python train.py --hidden_size=576 --vocab_size=32000 --positions="learned+rope" --rope_fraction=1.0 --parallel_block=false --init_std_down=0.00224 --beta1=0.9 --schedule="wsd" --decay_fraction=0.309 --decay_shape="linear" --doc_mask=true --dataset="wikipedia_en"
MLP neurons of a small language model. Each row is named by its layer, matrix (gate and up: input weights; down: output weights) and neuron, and shows model dimensions 400-527. Each number is 128 + 32 x the weight over its row's rms, rounded and kept within 0 to 255. Numbers have three digits each. A neuron's up and down rows have the sign that makes its largest values positive.
After each neuron's rows, "fires on" lists the tokens most often at its 100 highest values on Wikipedia text that the model never trained on; "fires before" lists the tokens most often just after its 100 highest values on Wikipedia text that the model never trained on.

L5.gate353:144122116115140091102172118108103072039148103116070141172137102084138133126144109142159137169102144170114108157132165122129184096070160094172139109112184182109143137119142107138089159103180159105131160094065086099114133146166127165111133132084146120125075120137177127135138151106100092142199085144120102156071098113107104152187123106152103121196106149106122161177079125113141138163133
L5.up353:108130094145082124108181098182137140138043138123153102149175097116175131109180142081146132102092167132175150113160122147150134111166123093111126137104118192131117123155129119103149144118142178131060139139128128111122122118165099167138109163157010152194115143171078125103085097101112101145111117171151120124148160098123100110111151143133114093054137183106144077142118173123130145153139
L5.down353:174097087169130119169085132101103107075079107107151115178136140080123080147101150154146110074122125129129119176203121174107138173106136115091116115139056134089127046160154151105114141122176180140144147162091150163164086125142168165078154129082089114076078175112124119144157102118172147196128105093076128120097132070116141128121151138131142130118082105129108120145081151176156113181206
fires on: " |", "\n", " and"
fires before: "\n", " ", "|", " %", " —", "==="

L5.gate382:117077150129171039105150112074137121172162108087177160101111163115176143137127172126196172107154149144129067101107138139110159084144140113174136139131175146105115190143151150129136132099125096127076124151102113103144044127141105154138142101097101125122192126151122155150161066082093121117111139074047131088064125122120140119181113149168164111198132159129118089119131125139126125170160
L5.up382:109105157128138027129138152110119134098146147128148131129169145074109101145151158151123119194114133161124172142167184126104077103081088126132152106088143163078106089101162139151117095087161117167113113136128199097149118082122116136112129108104101136185138069142169057104178132066124120152108070086109178131116130110084103083148103081153170118157097103134157082126111126087070134115074
L5.down382:069110108095128161165117152131183160100153152117148139099074134096110121173152178157119158127131099216105099129113133107122177185136155117138144118126166157127100126162125122163083080123149194155147211099100095145141109136111142093164080197125122140115198176096069152063183109130078115127093179119053119136191147163134096131089145155114163187152135151152116124168143115149209182132159
fires on: "\n", " footballer"
fires before: "-", "\n"

L5.gate1180:154160181128149126119161128123106132083090126111107102130106091129105159164112146129140155104129078126164089152148119160152172117131053143048107112135179201103164138159145132144149195090126153112085162115159090115148130149172119113141140099102119119134096189135125147105185136125105055087129101136112164127186113115082105159117150150121073141140157215098132192136119154167152182206147
L5.up1180:135184182091120093141081096121149178132082108105095178128121106099084182181141123172133147081119105165098125123157119130134178113175131092093116120106142076140153135140170177147141114075129112168150139168090110115123123116151109117129119132078133065154087193101139111117186150132152123142112151082054184120123093136096169103129123125093103172140099143113134176115157097130099134098106
L5.down1180:137143140085143086091067053156094163135185108129165178123132126096079173135135176122153112094130146107115137084191181100140179112161165083141110114127131082120083119130150134138128093056157151164147085141119126188122120105150094168118094138099108120102142129142128170115075157089103147136091134057064126048137118173100140118157122133146079191168104142096148197171137110102069107119107
fires on: "\n", ".", "==", ","
fires before: "\n", "==", " She", " He"

L5.gate954:153146124059118142094144116126128120130096126109142103113126179156163129124090136137153154118117171165079146145080147152144123176116152110179071104115153155149120159174108148141163137054135147181152119160113131184189098078108126155186107122062075098130121180129130111107116100034142118147149091139118117159144097130136160099137073130149151155169044148183114094097147161154143100115150
L5.up954:146095127102134116127128131156065131152155155101139120208133157150081156061153130133152134179090195165131135097115161140163140095109132147122119129134130160145174099086146141166128169079149168115171077056062144185146158120144060155149045145118200057192199100140133124170142109094143167122123162099155114129132154127104132144138099135128121114133149133160162115151153164104153115105105
L5.down954:138107106134177165093131140133130139121067133162115106114143077103120055182072125127135136075185074103137147142150135079119122131125110150088106177150138096098143173133149129136117123141100111118067145169170180107153142159122153092143184122107112104140091156098148159137109143194114089115107138155103132100163095106133082057065148138172112155139114114149139135139170137190140093127106
fires on: " ===", "===", "\n", "s"
fires before: "\n", ".", "|"

L5.gate1908:112085115136140145122108085104107126128090159212126167142131135156111132156132153128151112128128166131107110100104114140164078164121122119111150136172124115131118135097123068152131116138140116122169043157084107099125129169109160130138133091097094118161065152174165145125113165098127140117147139123141115122075140158099165127151146098129107167164129105106104128123075120166103151179123
L5.up1908:147082048141137134170114093192115166110095087130133122155157111067156060113190099082154073127087115127170110145146139101182143086116109059148099183128155110111120122153122129128160063170102064144104135070109092102107066167139120150098073139166108150066146187092166128110186097118176169137208137067123159137145132102134091146130119129154118122117131048182157149142105111138132080131165
L5.down1908:091112167143126120127145155127141080128213092080090204131110062125117149165118165086160160138110118151204081134055059209115160186089096183137146137139128080152170104081029133124150178094073155170138127164158131137139164132128116150181178147115132149114142148109115121134179122110130153138161183158145135104120185138070170102155108127109160135096152189099155129143160107092149185127117
fires on: "\n"
fires before: "\n", "-", " "

L5.gate1417:117106109123135183177129111132173050136092081138107229134129121106118114160120092144138146153109118144138112140091142173114119093137159139100054153134141127119093119175147133169183167115138121128124102131143177093126120155073143154110115096143181112171161135143106107143182093085152147195148120186119147104117105168134109127177100144143173098150086135066107111124051150107125092191128
L5.up1417:160120104150091069136178133114150080137112108132163115099168142106146112129128093177124137104100137197136144113073105174138072094110051135149107111185095129094105120158120160182159166114122108107140184156213095114158134154089181132103100094146117162110186129133137127130125098104147143179112133161135183131132113125122154146194151122140170104118122158159119112088116154115109069154171
L5.down1417:121152134178122135149088173140106081058160104085151158134135110133163147066114126113117122084202131120138120157127165144140139100143193147065179120056156113159093128137112087066098161134163092119117084055090148173099147131170111064177115115067170132128145146181118118112184126134153122081142135126156129155113133136054121107124099107143181105202150124129160108168138106132125172089079
fires on: "\n"
fires before: "\n", "-", "|"

L5.gate862:176108137133097139105109102151129153104121135128113142177134119155102179105151090078138139102140144130127083175118136112142147151123085152156091138167114182149111142096103083114112147166095149114134201114160081114139128149127132145141065174142164103207097197121145204129089187159116103108187131184137144094137151084184081068137095098137061106122127193182164189101110135159164179142156
L5.up862:127134084161174171103114097139119160135123143121114174177165182118144102175104105178133118124101127048081085128121100121091100092151110116094109157121110122087153142071125081127079125064098141124191111069183177144142175165096149123123125144112148104132081150114119124114161136114078040185131116089164096133098147120100103128107155091152085165108097157154149174165143113113127130128151
L5.down862:193143110115151177115063085099092166146098143108143140112143222136136146136098128090073082155129118099099102120146082178129130101078109103112157108096121128132179076132178133131114128133114164190117141100086126206132152114148119146129114106160101093094133114127100088060141129110105107167179089134166142091125088131155145124144132135145105100124101085107118095209120146130150163091155
fires on: " ===", " |", "===", " ==", " Party"
fires before: "\n", " |", " %"

L5.gate1503:115135174157129077162154128132168111111109180128116130070174159119140086114165140142104137182086118155172141116087140143111164142138113138118167093155146106156135123130174157136137138127085131187122183166184109153089042214121131144162146127109207190088114074119147096093087081099164082155133097166168139123098136146126098145127097046168119115113172127100123103085110173110175089149120
L5.up1503:214190131153213186148112105129114179188135104136120074098100150073118125159119117119139176136135129135092126122158103146125099067129155138147142109125123132106133146104133074148112182115114099116101113164122156099113141132141072160116154110129119159150069136093163174102083112145117105126126123133112106112109118181155041146152092125167151152161112067161138141138158147126120130121138
L5.down1503:105174133095110179142147149082147128156143165106103180132075157101086139145138167106125112171109079076130115156079062107148160102111163152076113106132230134181102164137100147129128103153083143120136154192155145170151100110143169138121097197135197182133125150106134091070149096098168082138164109162177128114085153165124151155117171054092084132109109124113130094128099149086180113123113
fires on: " |", " —"
fires before: " ", " 0", "\n", " 1", " —", " |"

L5.gate513:116101136134123091134119076167110148163117134120128158139121066138072145132154169122193057136094189068144100088078148096174140124153132105165135143082131128127130140157111229119203163065140074120146140136115068091144077104058141137075150100107156089161111174143139122150113125095096077098088134121086164117111110145176149117179129187158110170163129178136116174132129136148093165176082
L5.up513:137152138170108121128112117143144095064095133164130179165124081102099123097115082141058116123059108107061105057176138099173116076108126178095069107124125077157166077100177113154154129149106084169158124128140102107113134091093107165072057126119148147150103084159153122098137095074202175100144101137145134145147093183110071101132080134136150152124084085097101156130122108106088115090074
L5.down513:145119085158141129104164138124109124134163129135115085147104098137151150121133145160143147092143176166160106204144110155109156115129110104118126159088190128072135143130108052105082044115092118120167101162144177080143140133178134114156113150096104124097137118084113108131169187150084149126137163085160127156113160134082052144065149126141118122223117112098151129129138119111131118128073
fires on: "\n", " 46", " promotion"
fires before: "\n", " |"

L5.gate725:160132141164147153127095163107120158153127190113133089127116217152102177117151140170140133154130150116123103141118093101190073148173129137148113182141122177066131125115112125133088170097087174136084146089107171087131066137135140152170123112120112104113134196156062166142114151142081120134090108182147111109095114088087124154100133103132080177206131180138121153164141142129140176182110
L5.up725:144121100119098150118157138131123196096139090111136197095164071186130141122174181180107125098157156119178120126120115098098204134182123087139174115138153104065202120110115151132116174113114130085163117153084165086112110137081077126069163104123151097131044126180103175125127131092069108126106127130140127131151125129139117119172102165132141104103148149139079204169138183133152119144088
L5.down725:179102117156161138144115129148047162084159104115127164165172162198147136118135160104116183110121191148156108122121138111149123101115149087171164171109096119148203122076133169086107117087095173132110142160112172152138127158098180140125124187100097077135117104125081082157116155149095120154081144142094122071156079166097131090097081106088130115178161073097186179111100142197210155084169
fires on: " |"
fires before: "\n", " ", " |"

L8.gate845:143121098159139139077107209121119126079115116148103122175094128133121185098168164110147160102160139121108174118116141147123141132076109107157162123112134164138126157172151069107118158113098172098113147131208122096125115172204102130076098099068142123147156164115134140079137132144177114184110106154146130096061098119111070104097090088161112137150163151096092151142145173133116171161151
L8.up845:115117111132145165117129134152099179106148153144120208184159125094105147102115158100079098116136181124125210129177116149168144149113165105171146108123107154181129131150111130125082168115156131155113151145155135111122110155122108145095129101101085088078167143108099120077157110137178126154139128129107101090064146106133097154132145085129199138130090122122105105106156115127069148154121
L8.down845:080128103155102162111101119087121148070159083194165189093140109122125115175117111105124096145145108134119118144136140185105162195133198092071118130129020082146090094131161165114109096096165102111100144150121155155135108123109088142164165104139170099120068130126115107130140154116158163171179184121116080121073151141114122135170146130102144132115093144152106136138197104142128056116122
fires on: " |", "bi", " footballer"
fires before: "\n", " |", "ologist", "s"

L8.gate35:133075139087124151108147160181064096169120099108153195128165144171149074091158146131114113100095081120114126162124063126125155116091088096190122156149139129151156181058109127161133141154129163099170113108103107110168162142071100140099208164169093112124168193150138177110119134059194159108165112131125070175123144108117092103143104061076132177131129132154102102079095102182133101214104
L8.up35:129118103179155133104143097120148129129119212156079117160147068125231151088189108081151095108128103135132144150093118136127134110093124161108168152183121154113169123141166099117094145117134141080134168188130162109201133152126116099188097176144141128188101145083071174077169179167103137145153109148095145095119104130113099086131150162169130139090127114138153113173168192139132091129076
L8.down35:123080122169135147109190146144034165130056136135102221152150123133105095112197135071144103115144067124128094138167110135128143160122132096144110142122111146142135108125162176116151145122162159081130115131055152125121099114063164179114126170149179126102155107148188146097104112126185131147146144167143097129080130173119131069170109137111108117158166102143206162166069163130168164153116
fires on: " |", "==", " =="
fires before: "\n"

L5.gate267:129203140187150168127107113120142143157129122071118155170103099133105127137144095152108137069155115074171136229074128116105209117143099115173164159143153129097194150100120055101134144135128213101153160223081099144167117107179123145100139126183173116166129148100105141127137153094127099128105152124123132124121094104088130074141140135153165114165162131137072132117120142107161159188133
L5.up267:056119121142218067140120077155167135140113078147138150208160149201121110094189221136116100108133117089114085103153145132171189129060146151123144092077125174151115156129165132062137089105078169137147090124070168157124121154126120116149123209132144101139138133145099178163105123094123105125101199099132101156058119179106171116147089126092128100205129145076125146119091148201159109161131
L5.down267:149134086116157090099108105119083160112092129124138088123129122194136146097138127116140153155199119134097082125180104126186152135101159149130093107151126143096171143068149175101125108139112148138138121141073131143133142103131180179199117154153148183127108057121096143102170138164114154145144109040128016142088082157166170079071070165108060132107193091098151142119091118145113157185112
fires on: " |", "–8", "–3", "–6"
fires before: " |", "\n", "–3", " February"